config = dict(
    head_dim=64,
    vocab_size=4157,
    norm='layernorm',
    norm_place='pre',
    positions='learned',
    qk_norm=False,
    init_std_qkv=0.0226,
    init_std_up=0.0226,
    optimizer='muon_variant',
    grad_clip=1.0,
    decay_shape='linear',
    batch_tokens=[65536, 131072, 196608],
    doc_mask=False,
)
MLP neurons of a small language model. Each row is named by its layer, matrix (down: output weights) and neuron, and shows model dimensions 48-239. Each number is 128 + 32 x the weight over its row's rms, rounded and kept within 0 to 255. Numbers have three digits each.
Before each neuron's rows, "raises" lists the tokens whose logits its output raises most directly, leaving later layers aside.

raises: " ISBN", " Press", " edition", " published", "ournal"
L15.down641:094062126109106094142104101138104110191132076129170169120110138155139156123126095108123095058069099104149108140179147158148138120082088108200115118125067126145132139102122129137127165111128058107088100114125153129070170084161098093095150124127170111077125150147155102101176147163216102129127070054085054127121152136126088126142106199147110151154107198171127151179180152124131058084103149134151159187142149083150125162145182225094122130130123117124130088119084119140082134106115129156142163142113140101085119121079128112164115164130161191190115144095082205106141094219098182138

raises: "til", "serv", "jects", "gress", "ject"
L13.down1192:131101120075119166150125113128123156076124148117105111139119116126137128131115126117163181084142166117135127110131116067118169141113098122103124130132128137095086162090162125162178117112082089164119199154087103146087116124064162144161107117139143083119122142088181145096105186146143092170126093191094125124089086122075143169095150120192103195074112164102089147156077114139100104190100116139106173140113113199160109091102155058090064140087187148156164080100157136090111167119083138119174140048090104101154097156096127098175107117177222127097130187092151134146117153129147165076

raises: " and", " against", " on", " into", " to"
L18.down1268:099180151099147120141124130131168174131188058126081122160124135085096094163143099147155124140114169097151143109157123152142121109146186094115109131094146147132159115104203131106104102161127065113169134081154151153164148155105146173182169156155081103178137155093143125128133146090119203081135151127141181100071098158130101100161113083106128174100191151139105171054166129124147030145154139153133063102093128062122077147109145107114114162105130110132182132219127131081121103110166114120063105110101162125135080092097137127095135161068102057118141136119148186121137095142160138118

raises: "ation", "ational", "ations", "ering", "ers"
L15.down117:128147124170068141143100122141110130139128118118144124166144121115113080144132140187095127156122140105107113163132114164073107094150145136138111116072135140061183066092136089106120090133150183089143157121074178067074090097181162127107136170137148135116126117079136120162114101120059152148114197109156008098095143116128079137211161172146116123201116201168159149089150142149122144154138098164119158137109113135158067076073139128152114126121137143107152154122119099097119166127083096136171113094165129081137128149153140136141107123149085069192081104141132112101142108069167165147

raises: "\")", "\",", "\"", "\".", ",\""
L4.down1287:150171150137131128164157116162120169103159143063197099117130129138106070155230125120158131170120134094111136122141118154121205128085136141168136106081161109090180111088114136154161171138100150092143062113129110161081072107178098109157131136170097101131113116124087146182157124158110135157116170047142085126140114136140130068110124113178052159096120152121191101103155091091057115130108118104195114203135129143106134205122134119108111082179083097145110126111167143163073115143081179101107121081145131122110122134138185149170145114182090121118113112167131121117132076141185161091

raises: " although", " but", " while", " which", " where"
L4.down415:148115142148136095122114126116149089138154108082108179128111092120134083110090143126139081131184053099128117112106134144145099112065104154128108157181170127066112182077131121083144130111160146120117145142130139094162119183129151101075135164119061131101110106152110130099090129052058173073214084107097118140174086153113140146129133158157085098115128102092071140076112114121091098170143074154165109154113093154124083159123084158080090120158154116190192165164178145130056136141186142110179100091103146137061125132181136148085096124117105160107111133120098110110074161159130160110

raises: " which", " where", " wh", " who", "wh"
L15.down657:139115104195173115157104130142105055131125080122133108181115135142192136134117124113114104121114109066099112162150160099165108142229123143183102165147099170134118129108097143136098140117112164156171080132171202136131146175098196105152121118118092133058139096090138106162131130153107126071139038153162082114120117083122130092091122124079105183128058135120124140148071140148129174130154109124157126103097105172146150139171079111136108069117134128091148163196160128124068086128132118071141132079131149177114064119133098122214096080170123130096120073173175125142160174163152088109

raises: " to", " into", " towards", " by", " with"
L18.down1468:077116097168083072122153137051150135077117048083109145106081033079103136083113128136186163152107073154134141118167136124131165103166180150143126134078040181122163176147084107118091116131115102123074146109084157141070112160106096146206138174100126121098117069095136071114118167144122159100095168120156133160132123146119185134063115067180133103170140123117138138118098095106144115090145107136085120111112136084096088138105155141157132168163123108105139106124167101064110064107084091158151141080121111118197134178155135181110106084149109062134128148130121133089089150115117146128

raises: "\n", " and", " however", " but", " while"
L15.down86:100142117107090072122131129146159095104121117114141149108110114125156109070145143160142091103104089151160124131139139106126133146090110116137091124094127119086163114113138131167105152093098110170132150079101127145146131155063122074136151082083119139107100065177130146131110065016127114135173159156110126133168087155118119101084109168158113132058147134106143176155152093134132070213129120116094120126103095136126148099058143116066144094171174134123160156108170149121101165133072055141093127120089140160132101157122125063115053129098086045077140092095176180126090119171138121123

raises: "igital", "own", "iction", "well", "aughter"
L13.down870:151153139107133144164183149121145150118157095152138184200166102125106165110150089088168155054117141188153047124127154121141123144157125106135118111106121075162118136162160107084146136163114102157092165113132100160162079117120099136077129115090172136116129130128169120167108139137090130162099134134113145082123199085127166097080152179176178099079148098113121111135143176148163195152103115087086112112154073111177103129105110146061151110126086154160169148126127119053134137094176111141113155142120196098080086146119109180074175123125156159093104092103097145102094097106089161108

raises: " they", " came", " appeared", " were", " have"
L13.down1241:131124089157128056137100112132179097137089108127197099076108125134149147103098101135143120152202101162138162115165095102154137148115106142145115122245112068112124141068181148105110080133134150096143140109120142107130122131138138183119163125140086114120115068103078166182186108132126124155140156143060144126161160115092109110121107159134139187093143186110143139135138178153029144137109137121133150150113099112176100156137096134121137149180106056139103117079159097153163118072089093128127113129144158132105161142162111093170124112179129112193162049100075137169137080159115108122

raises: "s", "ends", "ates", "ains", "ells"
L13.down701:093105127121098118096104157113113135141150097164059166160110144152133076088123157112192099149092178103093084170101136168174090093142099070102111161133206114035131104074054167169117125134149092125169080124162159170157168083142077138121128137152155110121131128145079144173162114117183125142161135108060154240115117120189122135152117083087101141188099161114165151129094098060145105155141158084112126122123112118147110119153129106092101133149157110098128100114136141122115107116121172055160163051097090133109114166162132082125118053129114152114142146148130154127101184092103118105

raises: " $", " total", "areer", "illion", "$"
L15.down528:121088077120135106094119067136170148116146124130121091150129117126136122064109172140164168110134151146123191081158155083121140062145148098093120107086091134128126112111155139128041169109127087083093113059115126156097202121121082111110092089149134115145131079116085102107141103139115096156158160160148109128167166135097118171126114070115145165132094135161120145179129179124105162084104205119141146124142103098116104163109174129147153172166119123141114164142083142119123138165093139145115092132086098088152097132095077157145159133121122185121187110074158151180121125167195146120

raises: " were", " have", " are", " include", " included"
L18.down744:137144121143088086095141163142102132122149086050097137123129149128143159111100154125144137120172113238125128169178096072132168129129102149165093199133128121218185108161155179041102134091112156078137107135133141136138153168143133096138130109085112107110105122099151162148123125164134185116178151133060169149179111132129158127149083135125136139103062100091144153110106126170133134128091080152122127108089115141176126099144170142101130095112106103152136082177185171138131109082080075159092065148059155167115080137111116104176129085106105099173137129145102139170137044157131148100

raises: " be", " have", " get", " meet", " include"
L15.down272:110095113201132079144113127113096132157114157152204170113154152118160157157138145116127154112140142134151111126139103127141085173091150124149145146165182065159132201119111058044169102076113111162099159118109126097142140082105153118154147037168058096109122116121168111126155159083127150163123159172159093102130099126146094169104132127159099147102105101152155146076167144132103135196150025117136121168115146143069132120175147119128126107212112097174113053092170173128159153187186178070077134156083112109137138150130183141114144109083115076139138110145143111156152111109113105150

raises: " another", " their", " its", " the", " his"
L13.down759:125158155149141119135128145150104124132148135145175173129094110088129078143074160145147142139115040101064143120100159111153150154183244127112166128154121138075137110114148093160090047092191127168142132122165059106090131163170044095169118063119106052125213136138113114135087156107162136112156100067167144165088064126107136142131122094161114088084110120101143154146158149087114172094133136155164154122118075141123110091153183145083071154161191095103092152152090118112146090123141127138134080133175121093115115135159107138156101099135131153095148099094148104144105116172150116114

raises: " their", " him", " them", " his", " her"
L13.down1532:103188100083110105164122154090065138128095124134195172132100150106083120100109128097152137139152134128120141127107156209090109091148166119070155119145156116110139137115135165141092097137139093127140138075106132109099179171116089151132153152111139079067096156108103167128094100155192136093232169130160170162130143213127141159156084130058111112133094133118145140162177089052154168089146096075136202154176097114117144116163154160112147145174117123155127138143097134162143127165147122108146159063168128172137089118135095120157145126131079123125129145119169108179104125154141135093

raises: "iting", "ying", "ering", "ing", "ating"
L15.down1458:140126115177125157157147068121066213151126143062169135153090165171134163126114109107117149138085152202149200143146118134066142147166063092155157140102201191120138122199140198172088155177078082117170151142122120133193094114141129119110122099167088152139077094090134112125115154164171104102105143132120100094043165173067191126103127126110116124140081145161123088132174113143174166107142131160138158118112109121152103125179134137157120117137121173153129125098162150067112112157106167103164187136148159172102121133121119143171095162102112119078120115102168134119147154093106161131

raises: "ates", "ides", "es", "ains", "ures"
L15.down924:205113149128090122139110162105123138166179134096133154137114126148082125097090153129200114134082226116079112170054128133139156127150129076105048160151132098055123090100090193135116106160165126118173123145104204141157143140139074121140151146158148136127114115090074114208140124130128096117161101074110130199102136181150027075157159137109130132147067112147220153106121092091136106103113137130116121113113077135152105045147058060127081109150160123134192152106116122117146160117146163069109148091096128107084172149120144114109167102172148125139127070154130194090081130129090083121